From a checkpoint of a small transformer trained on Wikipedia: a variant of Muon for these matrices.
MLP neurons of a small language model. Each row is named by its layer, matrix (up: input weights) and neuron, and shows model dimensions 144-271. Each number is 128 + 32 x the weight over its row's rms, rounded and kept within 0 to 255. Numbers have three digits each.
After each neuron's rows, "fires on" lists the tokens most often at its 100 highest values on Wikipedia text that the model never trained on. A number after a token or word is its count.

L5.up736:119099104092176100091210114145139133130113174075148157143120088117121163127102167187070179146128172063145104169101127143129112069174116108104120146135116153081097120107145155100102105098133145173108075091093139156072110134135180107113190174066129108102101097161062163148103107140060115170122112129118138126121116171094156076096147105159069132121083119170093087102152110126153105152143
fires on: "2" 23, "1" 15, " of" 8, " in" 6, " in " 4

L2.up658:156112104146172079089116087084093110111155122107145118114164154104226104107150158165129064123086151099130151185089090134158106160097046173134158189155140105104178124114171157143112135065079115134092096176106122117144098142136135119140084167123108091121110190140174157152118095144118132180099099131079131061098174166087143138146150121120146161109105104120156086080135073148178150118194
fires on: "iz" 21, "is" 12, "aster" 7, "eter" 6, "ES" 5, "els" 4

L6.up1434:149116073147135116121104145121097203147147160114102141142149143153138113157124142159185045133145160123147121173084073108176203120184114173075134129190069154117112096119131161155160113097109075191118132156044079073112158123179117122132085094114079105104121167150145126091118187166175094122133119133152111138141162101092104101145129100149161125166105084071122190150185109112067207155129
fires on: " | " 24, "0" 9, " and" 9, "1" 8, " of the" 5

L5.up1366:085136243125129132131196142114132167103141184062126118164112069136112140161134119173142124118143142188098142206147108149139101128136076124107083147116103144155137160122121119197101130133117126090088089146130104181124094128108205138143077125097144175115098115162133192130142108116151129110114188145153147148171110101131084131132119162090102084132105106134087113151125113143145133138151
fires on: "1" 13, " by" 12, "2" 11, " on" 7, " under" 6, ", as" 5

L6.up64:137086125105181128091156113129119091082072154153140146146128143155164140141111152163095138133179117135112158193098097144174162074149110101140138174116129158119169090122123160107107103111095095139091132169109131130128187168148158135074071171108137176146164163094159094158048119083126128101117143095165070126128122151106146092161121199113110119149148129149123132166102164121095119148171
fires on: " one" 16, "4" 8, " more" 8, "2" 7, "1" 7, "?" 5

L2.up1267:104127154123171060125136098118140136142097153098167073112121153145146162169182163120133126174078170122163112112176110116126126078115088130180127086086137145156100109114144157137137076160141184093109050130101149069144142132156115145194125132099150142100185088131091152069109172195143082056161114163185120152069138053191063144181153124113092087127124138096113180137149085109046101127144
fires on: "t" 17, "et" 16, "ner" 16, "y" 14, "en" 8, "ren" 5

L6.up988:200113107186190079126149097111174130092110136115114163105091064146143155136158122145133135158120114140143137154117133087079148171155126094175153117145161092128143095117166112169166050121104117105038111136125178086169200098142112129104134112089101060144102113112110213164142067128159208129137106155083135146120088067185167159119149092166151125164182166123145088118123089045166129142123
fires on: "\n\n" 36, " A" 22, "1" 11, " one" 7

L6.up522:158061186115161093138142087055165197122092113129080104076033155084106130071194140127119127083193130148114107150074223108154162082119144142123083123100183135164024042103142092134108166152122154172112123124160107091114099085090145157157143116121157186135153076146134137121129138188128132109176085100127153127138096156156159136105127122170182122141133128097167188061087223149118119115117
fires on: " in" 26, "i" 20, "as" 11, "o" 5

L7.up292:164126130158143143113123060157158131072095118154149095131161169096092137106175173157096192108175150124171125163183093166069088102146145092109152158119097155078081115123103116169093067114087218142131152140200161151095138139131179093117105157170090169128126097120103109134127137188164148100129126099185093088090152135162135069133150132097159178076174158123126112193100163118069126135151
fires on: "\n" 45, "\"" 19, "\"." 15, "\"," 5, "," 4

L7.up1296:141073127135113140173134070089105122102122150108079045155073114148124112132102114088130092167123083153145116162077137114162136177088138106129141138134133177161154090124223135143054085077037117127104114111184148125137116142088039145188075118099117175137137164109113074092145108153176136159147126132114125167152094198090138108123106159111177150063155164146163110181110164112117133150179
fires on: " C" 40, "as" 7, "a" 5, "e" 5, "t" 4

L2.up926:091133155114096174106129145144145130123093191142142105129126150092140141101121116126136124143130083150151136176143153038098087118179141071095102167187153151159105162155133130117061154172220128129141066178138163106118124104083113131170157140177097151090205105178120156160097106158112131098152202143077173107149148138089125179135158088133183119088117148099144112088069171143167076173169
fires on: "ic" 17, "i," 11, "i" 8, "y" 7, "ik" 7, "o" 6

L2.up1173:062118109110151087103162092153115037137156112117115191138168135104102092162140156127125102138164171129161122153131129139110070061111089156136146123083137107126116139102124220117129052131091123139123119095078135086163144156145143131146133172129131119155155068128199141121107095136134079100131092133168135132129128147080145164147068137159106136145116113140122099168083169186069139110051
fires on: "y" 39, "er" 10, " nominated" 4

L6.up421:135114169181137124154132061133120093131071119145103116139094116102105191095068146131139099103119088128101109103108174171142116121146101117137157159089141106170115111153146127117105149170141130137126173146127150102113165084128154123158117150115153078147126091072080147117116103162071080125146119148133137208131150094164151095148069120074154154148127124077088079145119130071096197129146
fires on: "," 21, "30" 12, "50" 8, "60" 5, "22" 5

L5.up1137:132088120124102175151168054086113132097152126032136131140144111069146122118070078159166106112131131110143074055128140139173086197172177100116121153155141143143063135157148093137116116173133136143096100113177152151109119109120132147143149179172168130075130198130135126174103193145148135126143149109126102149185095095138126111159127079141109124072101131074146165122146092171122101170128
fires on: ":" 59, " minutes" 7, "ver" 5

L6.up908:143110128131153101169182109146128148134122085170155128095139083094162125199149128140102128094093121090069078144096149138095145142153118092165120175153132139142148132087122128133157129155132117177150139165164179156120125146084169163128110154200146103109188096162087120146088090156141104131121112137164114150089131180080093160102159131170118167168112141075126119134113094123114076106113
fires on: " c" 23, " g" 13, "C" 7, " or" 7, "c" 5

L5.up696:119125095138154168147141136150167132121145137137163070101118147146111158161083175107114124137147119075136143142119081123129094129113091149128075103106195156107116125067161146120150099138129195160080178103167119118099113138132138038102197136096094129203136173134096139113104134140128162080143168105105137108081078189198108092160107115142111136129123082096090131077097096109127111102166
fires on: "2" 27, " (" 7, " works" 5, " work" 5, "wards" 4, " Award" 4

L5.up1315:154185168128122124097062112166147124118131079099129169168084124176126124135168117183140177091114244084115167116177097096127141107091132117115142141085143083226178110151163113056107072095104109182163112155037104198119151110107150125174139139129092113149157135087160113122153171139118102149135166121099129177164115093067129091107136135149195147095088132155123062112088110195152118160128
fires on: "A" 14, "C" 11, "'s" 8, " as" 8, " school" 7, "U" 5

L2.up437:169182093124137100158125123110113114148095101126112112121120127124121142120156117198140093112101181145117096190121134111130197133074132161160080146157119201205131105110172123099107071171111096185162106166136189104105156152170157110162136096152033113116143113104168166094143085122136143178102141150042104099070151155127094104120151122106113153095177127122125151202120154129134168123186
fires on: "u" 18, "ay" 16, "in" 10, "an" 10, "all" 7

L2.up442:113080165172102142111086088118125131137095188128057128185155114159121123093141141125136077125208080184098152111126114123101115191143125113124170111156159146174129102106102147121067138115153130081113105090123122136142091132133113157146131100141189126183172174144172146146082079131115119121156120166137092118112111132108112142118111076102161153113147147101134134176167132103038143135188
fires on: "\n" 31, "attle" 8, " now" 5, " goal" 4, "C." 4, " Congress" 4

L7.up936:161099122164191177159123099106133120091136104090150143130108144133123107129155161125219106077112140107166092128139100105058159105161115119116148148148160149111132122170071117159117192170137083129089120155169117160103176154131087148127100139116116111149199095139084176127129084212117085085121123103128137127191157116139115074144096109104116140086165096148151144150121148193162148078123
fires on: "er" 26, "en" 11, "ed" 6, "em" 6, "y" 5, "ro" 4

L2.up855:137099084116186142115105093147124114113112103086104142113093108157177123146152154141146139124081098145096125116118190115111121138093183123182153143121092136140111183142151144129178131094077064073142109145115135162107112113156196189159126166138134098124130113139092142087180143149083084094147104075140108105132110139104119140077096114158151144082134114162091210133081092131130153167100
fires on: " " 90

L7.up1309:120156137123139198167151090116079131131163097075085107121136255142174123145104066138113107105036123115139129125125152067174186073129137157093091165172135125212145170153132167164174069144148141101119112154039104128110112077149098091135120166098127142153129145081150140143054113122112173101123099146138171103161135123100136106162166141148171163198111102168136138093102109096133073088176
fires on: " as" 20, " for" 13, " " 9, " (" 7, " on" 7

L7.up870:131131141098114173090183093091116060167125172185162127084108155121203133159085196155204123098133117118148154149156126122080110131083078165170111109071093132148127165140115098125108074094168187135126129133085144071160166180121158109088191156166107076158152142129145158151111177152134123124113167112175156106141144115141125098151152146156101131162165183140160109114082100119175094120196
fires on: "2" 41, "1" 34, "–" 19

L6.up999:197083100099122110155132176124112116048146116183128165153133190077160149117146157151134179103097155101156099097161102084134107152134106136098090129181078079120095158138102114099108086107225168112089093137159135127155112137147171132120189167141090116083148162063112149141114180172183163110125161200155118107154151156168099124121160166149171130129202167069116150137173148114160118105120
fires on: "\n" 43, ", with" 7, "os" 4

L2.up1255:117098110144090163144135144097139140110093155104072142128093100168149127123126159125165123095149103161090222155115109133119193096185154105122129140103172098142104139122117129136137153159119150132124140119103089105114143118090133103117115157132132114164165149095198074130180074075137144118125154193147120085141154089167107103120115088136091101129097116189122125118121150150116133165158
fires on: "\n" 81

L6.up1531:132146147089161103179173113174140107174125131089098099120121142097146123129126086083102158130161121154100196118144156127126097101116125129084166079160133181197070126158170135125118089161064093094083189111129171178127071062102080136229163075145126116165140150146135154117006156091088128111138156097156144141150137131111184161099137086126159110139108126035091203118114078090112213083102
fires on: ":" 32, "′" 14, "°" 11, "ch" 9, "e" 5

L5.up609:147083124106208133138156101125110069151106078122106098152036165069130135139170111171139146143125114119107140140105127115107181154115156065136102173126140100147133151121115068127137071117085103114071168092151107121159118167089105092098115123142099186117110104156153154133133109156186169175147161111115142143140129144138198072091067120104177147151109173180088099092096160145177107100081
fires on: "am" 13, "al" 9, "a" 8, "ak" 8, "e" 7, "aw" 6

L7.up35:112079164181131118148141135090116142126123090043099097134097108098108124207130179095166143134151110137128084148197146172115134127031139140104098174124106159128120153121114183147078097116103080076179101194142135161125142117186126093108152137126135107116106137173167109157116122083124076144100154115118134095118146189197149071090185130086165127150095151088177137091068131156147160125104
fires on: "\n" 23, ", but" 15, " but" 10, "\n\n" 10, " that" 6, ", and" 4

L7.up1352:092139146111126169069110179125123146200156069147083115157102191123107124088135108173128122104232118133106126159136110143160158153092097094100092092153095146105136110139126070145079137132144125095160141119103106152113139110132130184197153141126156208137128116142128149167133091093117082057189123123165140101138063128145104097080149102129181093107155056195116161145103081126162140120107
fires on: "o" 25, " P" 19, " that" 10, "p" 6

L5.up688:103160132142159154096136137070114136106081161191101176086024171103146118102091100163141131182077157143062160127144112170157125129126097166063129159186110162187118092103085169128104104093112050130154148168111128091154141156152188154125160189090104142094143148127064140188107119112143090071112154141150119160120085168140137167102176156141119166116159136081109108116156120146165094146149
fires on: "–" 39, "2" 27, "1" 19, ":" 5

L5.up717:090137104119110125165122082108129085125088184126137146114076161134097126119163191124162152084127153081161108193199129101169167156115126094153161180109140131121142142111169142156175105163139110162134102143101107099143112157139082123170157189142085190157155117113179136079084190143127045124094124194094159093122100171195120183127152108141076161094166138091130140122098191146092162159167
fires on: " most" 26, "ly" 9, " conn" 7, "er" 6, "est" 4

L7.up505:109091133176138124095133175113119151104191101104125162134135142150148157141139138159117133062168185087145164144150120162133120145144149079119130142140128162084135132127179151089143142170109131143131139133150153120170112090119087117119121112158146213163103146153180135141103114080084116118117125086205118167105117132121140062144190126124115176156130188118137070110133084160153153131087
fires on: "\n" 31, " m" 11, "-" 6, "\n\n" 6, "|" 6, " |" 4

L5.up501:135110117127189148112196095099143179165062108152087130139128126078097159070101179144122177154133180120121101162119162084150108151120074099096120158156138156167098139119138137119128136182131104182036135120111107074105126127103122133125037176106116217140135107136144148171070162112109103129167158135135153097119175108139159135130142057142144137100134114181181152102216127148155106125089
fires on: "y" 22, "ly" 17, " significantly" 5, "ively" 4, "antly" 4, "ry" 4

L2.up1184:125147116159109131118106122174113093238096099132115139076174085159167139129117166119147106148136094082101130079099155137149046124113162130159151121109125100103108091091145144131121093139120103175139159157135163065161118147169101167143190115082131148129099122113134109174139079177091150122129151100201132162087109098146127117154111114110133167181093122159099069107129095131133169150106
fires on: "ure" 23, "ain" 7, "and" 6, "arch" 6, "to" 5, "aces" 4

L7.up873:144093172111145102080144077107098160110151135122091173150089151095176140079125160145132111104117110142155116114140096141132148098064144149178123108159088087178076072103125118137132157108081151094100133118113111124103116094124172139143107156138051083109179145115166134136168121102108052169111075174164134139111139080120067141090081137115160073131118080114143116104111090147133065163121
fires on: " in" 18, "ort" 11, " long" 10, "." 9, "–" 7, "on" 4

L5.up84:124140142099135125111158128109088102052093161156138150173091141100099133183139084104097155130099165144110144138127162140084100125046088149190146163093074094101151165119166158156131152112133127139131086139113192142084125135160145130125090126086121110161155116148106162111081106164099102073132136098158115205124158105161160143086144118159132160125062089132060122086084100067111112169104
fires on: "," 18, " out" 15, " up" 6, " down" 5, " like" 5, " together" 4

L2.up953:117151106109140116179121080172095179085074141092166120169126093124107129065149172118158141105072149126125103152127103068115103179140125159121133126151123143107156097107150144159119131158129156120085131148150160127111125126136142101143071167154107158139137151148154163145091130175106105106105104157108134206154102157110179122128120073166087209176106101114090114117148156131098102126139
fires on: "y" 18, "ower" 10, "red" 9, "al" 8, "ly" 6

L6.up319:144082111120130185114096150162081129136122186182147110146147153114146116121088057137126174079156160152126125087156172121115093188136127128104115200149162147163073107141100140147102177164086169089092147058188171110109142093121115161152201210143101104179136140127166153162128112113135132149192162110124068124174119127104114147114102163130141085090057156102123127110091151106119123133164
fires on: "," 20, ":" 14, "ake" 12, "em" 8, "ert" 4, "arg" 4